Weights of a small transformer language model.
Size: 15 layers, width 768, 12 heads of 64, MLP 2048 SwiGLU, 155M parameters.
Architecture: RMSNorm before each block, rotary positions, no biases in attention or MLP, untied embeddings.
Training: a variant of Muon for these matrices, 1341M tokens.
MLP neurons of a small language model. Each row is named by its layer, matrix (gate and up: input weights) and neuron, and shows model dimensions 640-735. Each number is 500 + 25 x the weight over its row's rms, rounded and kept within 0 to 999. Numbers have three digits each. A neuron's up and down rows have the sign that makes its largest values positive.
A block is one neuron, or neurons of one layer that tend to fire together. Before each block is what it responds to, as a language model described it from the Wikipedia text at the highest values.

Description: Infobox and table field names. Field-name tokens in Wikipedia infobox lists and table headers, usually right after a dash or pipe and before a colon or pipe, e.g. Parent, Wins, Nominee(s).
L9.gate117:496489514433487502498513519501529470466494498494446475502497496475490486500500497452508479467498524538446506464503524459491512456504486506474503521503493481551470469530479513510506463499491518534514453494512529495508493471511465504458517450511551505544479490513457467514488510437508506521
L9.up117:508510510541529519495495513455461503500564506509478473513490487496471506541529502487509454508484507549484505474496511519504519483510531488496525526448506512493483489504472528527486490506509471489459539462453462517504525477506562495532500482510502503516472520498533495499465484495514470451
L9.gate865:484483550539506493548476470470508524519521508494477470482527501509488471510522484501489538478465511499493501482463523490450535439485493511466510520508451452513495525496493519500520524517461525513470500466490473502466507511479469534522514517527526517511477508478494455549509535503466507532
L9.up865:493497476513498469498436518515533505526502499473451503466511492483529505493490519510460516517511514513490498496508455519478515477506494500480526529531510518531532534505485494487553492519517466486452507512495500491526504486508461502516479457526468512522506530509444493486523539538462467483
L9.gate892:560487517477508470492491493484475502515495502531538486479425510511491522533507516449538512496452509511500502470538539462515462504509505497480470511542476531479506521486482467497464484453546546491484458474498499498523513542473507531525478527476514506505481524452493491457519490497499507525
L9.up892:504531447509493546513474487522507467527528506511508508511487474501525503521516475517505448484507515504523518474535537486495513468448557493469488530495492513491511500469525502512481485503469532571508503421481469508509475433488511515487551498509477511512538504518499526458527514518507551531
L9.gate1073:481532511533496515477465475495483497462470523519495448508539505505523458493501501480485488493500482496503510474463508470491526529492520540474503560462467516531545500536488513529538509479500493523474485537509497480467493486521510488479521487481533492522506512494525521536519484419501544475
L9.up1073:462472507489513519520513514443488509506490497488489488538517520522523505465496498478501509502480540500542494480534497526510462505478494516452514481471476488463515537485473461486519513510508484566510486479483499479487509478468513505537466523488497472494470503523475483475481536513485505526
L9.gate1421:470468489517488497497483493473508526500484462507560517500492497530505514499500490483524480503487493493522511485500499492559503482498482506501514516489525520501530521498518517541486501491506507527532467514543500533486475493458491477509473507540471482511499489503494552528524471529510519469
L9.up1421:472486542506466533497463516504491511487457449501469496534528512509504526532456474503443485461544565528486503494512481501500502505527487532519512515493459483494482491525531528478493493513511516540493473495521497499519510477519504512518527474485483530496529482483533531468513533494475486502
L9.gate1532:515528516538503494540519511499454473530442543526503516491514495486502499487502506531493535450531488525463533521531536497481474472561523510498508495471483482528530483492527507527500507530503504532471499481514501486569532473469539512546501506458498495481444521498550505492510502518533515456
L9.up1532:485530516550508470519521518511497530505499494499472505473515509518578543488489502474473492534522528481459492519476555483514486507475483499461466484500492540523495491498546469528547519500508509504496524514510492489546475503481519520510481476476485497466500493501519488522517510546517494518
L9.gate1595:495449531511499473500499514513509488521581515494562532510511446499499506482502532507524463508497502486469498502490489505509482476531492478488492460510538523495523493486510517527503499510510517549490501515547484492496481511462503491486523500512491589483440516487510491530503488527492486482
L9.up1595:503477542513503508495507473513487541498460480455493451511498476500503532528494502485511517482443498499527473466496468472474494506477495484520492510553488519507527482523519551522478492520526538511486483470473475518526480507483536528511492489532507458521501451547501503461450481449512495495
L9.gate1823:579507568498490482502485460486478500509501491507439483520530490521528501501466511485512465462476460491496540500504522479480501484488523493515493536536495519510503499499522501505575488424536548480524488442501521515534482477517482488540478552448528510531529479490451512516523493457500505504
L9.up1823:480471478487505522491527514458471537483517479512486492513526485549482521501520523463468520481487505521481503526456521423522495486476495492521493451510512496500503528470468490492517481497550504455478498495515508466493547485477507509497474522486511518497523499482543433499462480508500531519

Description: Preposition "at" opening phrases. Prepositions, mainly "at", that open a new location, time or degree phrase after a clause, e.g. "at least", "At this time", "at Osan Air Base"; weaker for "for", "on", "in".
L10.gate377:505476551554482481492491480520538469525482490491530511479485515471485499488510517499512487463495508508492469453500495452514509520502499505472486564486530467464517523512530493487484533519462486526478528537507522511508500511557507515504473441474504496467484469534491507484484521529506491497
L10.up377:503536519549465532500530475558487527464512505550510473475488518511501484505499489513491486495518501499489471518469484456496559524506489491454514526526545487471541501434493512481480513483485511516496538511498511511550519495562471519484514499520479504514524471492500503504509519523505512464
L10.gate2033:488507516480469524486504494495537544541542545501520534484453526531488499545484467559511511501532483486504502467549494456500490522522491505457452507545522505536544488491514497546530495519519539494477487474499467484508509503513500483491500517487539536441513459491505493530500469494428502473
L10.up2033:476535487476498537479489548501488538540512493502482473526443494511494484501538502473516514478449507510476493475460505496490480497472492509545497552499424503486516526504498519501503527520491498495480470531500501463548532486553485489521503506502452502457478469480524480476495522502477495503

Description: Inside multiword proper names. The connecting token inside institution or place names where more must follow, mainly of in University of Michigan and the comma in Varanasi, Uttar Pradesh.
L4.gate820:486504491479536525558477535491517531510489517507465507513490531479486466481521499493514491512496481530480489497464504529496490470520533459542473536522504486509502522511527493503514531501505501456501525482497533507500514534518479546517459470501451522467439508497512519509499516491494477474
L4.up820:506480453466491506494487504441529521453488474534470492476517472490519492501489476501484484468450484531506501534523510493517515516476522506512504490517502497530506503470514515507513546480480516475489548483516531514517494512471521462535471504520482497490476560479552506505482526488464521502
L4.gate1273:488461492524532518465480558563485478473482499498528530489509478437497506480534520483516460503467535527483545475510499467496515501489480470529502502489530483514488517535504459514532469507478470496512516517514559480516476510521544478494483506518487483508498470473512474461489498563490477469
L4.up1273:506495523520541486506482506514491498506500471488534534517540493511521483505511492486475436500459528525503518508493478475506563539536490521490538532485475453541489493496520499474506462504512480504485497517471535499509525524509522471485505496517507499529494510500463500510534493495459517479
L4.gate1540:507494480484503509535539484487509503500474487484470538506488522474481535495506437502555516472478462471491509513504488492460464476552509470534477481513482534542544488499479519537483528473490469505573489539472529457528528487514508512510479491496483484489467490500539534504556477523517531510
L4.up1540:559524452534498476528502504490531454542469459535533523536519504492498482515501474493520529498492531522501485496516497503504505467493497504524535529518482494515507477504496435500520516452492495566475552486517531511498530503486492494507468472476497483538514495540523500457523489489449532509
L4.gate1744:498473489501479490509520502514508498526506508482473534510480507440529500480513500497505473501462489513564548497509498502509492489500501509528475528546528487459527482493505526486488497494484502492498497542501522480547487508511515512522517504461501494473508468545531483506485503480470519485
L4.up1744:528511509486488501469519506468502499492481452525480513484537511500535456461547496470473484517466516482495483478507479494489435499509523484501501553521504494483486505489442541511472495458500497480504471508524521483479487502493484513500498532483487479494502526509482502477474555546501503501

Description: Locative prepositions before places. Prepositions like at, in, of, from, near and outside that introduce a named place or venue after events, deaths or births (died at, held at, interred in).
L9.gate243:481483502482502489487539493497532511527456462526535440476529514497523522523500520495509502465476495500538501503491519517540489514520489537523487525495464504508526490525528476471525524492469489520497521536517465507538523472468476516528539483497482504514472522522504482523493510489494499476
L9.up243:503482518505493497542540504506445485514512499507508537522480462549531512506477532500524508479489486542554492507522490479486512485527497475494487496517497492462491516491451491504489495500479508489523481562508484491498492502555492492502521488483497479540452489516474478468460481456497517472
L9.gate340:502472501465512524475501527461492481495462522478503523506532500517491530527506507478489470546507489505505488493483465526528506493465496530467512518513480507529449484465466505495512451527464498540473450470500491491492518540516532491539483478524484502484479532482561466483509478474495470516
L9.up340:471482539475500483519507520503489530482532517490549455517504490512486519502495485502471484484561492528507506491485502533521512478518459510457497501536537521538491479487455509482505496495503559466537512525505514529463493481485532391484517499490512487507497479463521454510510497512535499492
L9.gate917:523534457501543567455506522490447532509484476513547470470480534512461519502476543488528475466513491497519494483530447505455547483488490497497522460504534472495490495492516477507499529561543520501503487496507498485481490525510485513450487496467493502494490511493475509527446516501534538483
L9.up917:473567481519536501549477459486469488492439511544500480483475551479501552492460470462506484537527469476524479484519486483510503490514493469521487446506494493493487489508532473515519499547503509461497501501489501422517479522474486559489488477474505501477504488470456488471467542517533483476
L9.gate1100:493507519490476542503519538471482509521457505478508423557523540509478516554533550488506496542519494463539490535493479505461512492457502460517494501533462438515498473509486522506494505514516508533523524523460521504491492492477469500455499466493498485504495474500483490508460560535500514479
L9.up1100:504519557525502506481511467475495492504489503523515517509498519505528488481499509504513506510448533472527473459524516483467550498488518508474502522498515522502518510478547480518448511488456458522518462476460539546526496564475514480499521502497537450548465545497490522501450534451496489556
L9.gate1276:493516486517473476528502479492491468536530510526515469480494500511535441508508477497516518483523498460494510496511552515475517493469492522458511541466485513521465484511489493509465457516495500499498507509501525492466486508478515454490486482496476476463487511483518525470491535480506506492
L9.up1276:518459532537512469498505485514522511487487483460521546483477458515485513499570506528519499505489452546493504468527524482503492524490473522511472458529535474510514498486525501520490521507484462461502499526518461476492505522486493507448479460465505469530495486479499512462484510496520475477
L9.gate1533:461504499514501514496508532511498458513491487489504482495505508514512522492480540488540477521479524494489506525522500542520475527481513530505474511475488479528520498508486500538505537478521525501535521488512474494475470527512465510512488466500503513517471520550496466488522528483477500521
L9.up1533:524545519489481521501531477474532500521542505461519530464522529525526519529497498547487473480487463469484527479538496541491531510468548483564519485534494465482540501510512523474473491502497491493524509531494515533501509503512517519540461486487441530527432491479507495485568506492549551510
L9.gate1762:483505499489510517508478506497507482486492498504482512459532483529435530505516528519501462501552491492528508538527489493490509490493499495494486505441474524541489483538494506559435459477537473513503496545523514557518505528503506488496473510467522488548512518451524466470535486507510502531
L9.up1762:455521477500494522498465508515485506459514500486521511494522497517504503447493543506524488504531509503464524494540473456465457478506488490488503488539490444524537496510454518506541476528488510458505527499492490497476505497481554531481504490504505504538495494484500468486496474508470477515
L9.gate1773:471516472517510473510536495525538483484484477511494495509520507517557500457509489510508513520458502488525496475536487429493519496476503448511447502530513498512542485468497486504494495547523461511494471515516497491497500462505500523499517493467499468484511529500506517453518535493511478503
L9.up1773:468525503487463515490469556483503518504465506512541518479501481515522494546511543500528494504506516516530533506495510507464522485489526494530479500547541455503500501540486541506516463526506489488513451489508538502518501536552482491490520543497505512471515464487480488483479498550491504503

Description: Table and infobox headers. Words inside column headers of wiki tables and field labels in infobox lists, such as Directed by, Writer(s), Years active, Notes.
L10.gate1441:522499467546543458526525473488462517549521498482491498520447506499474506457466507489522514488485523485487493506473508502527458517488472502465487489513502490475488513515466506519522536497510475489487539529489480503457491521490533515533483492495495594487475513505498489457478550474493470518
L10.up1441:530552498514498481484489511506532504457522512471501511550464516487526507522497500471494462489467578495444464487467462487543520489494534513464494496498518550531518509510500531490452465493518494538512510463525521474515488465481501505520497537480526483499512519497452528526498532486461569487
L10.gate1585:507492536488473503459534523529493441488508507500437515527478509509492483482494513485469492472457463473496540525492477496565477432479561509522500461496459463516540512485497541485457506527486488517504513467519524509475463487504515519547448528492514553480449509528481505493469515487487497496
L10.up1585:537492508509521512468508447476530444477506468499476526528495509457493512487540497476467484508511459494466501518503496554534462486526480477494486528487493530516528515525511529556476491528512524521504511476490475501492507483514521507515491499497538482524437513522549494525499475493485508431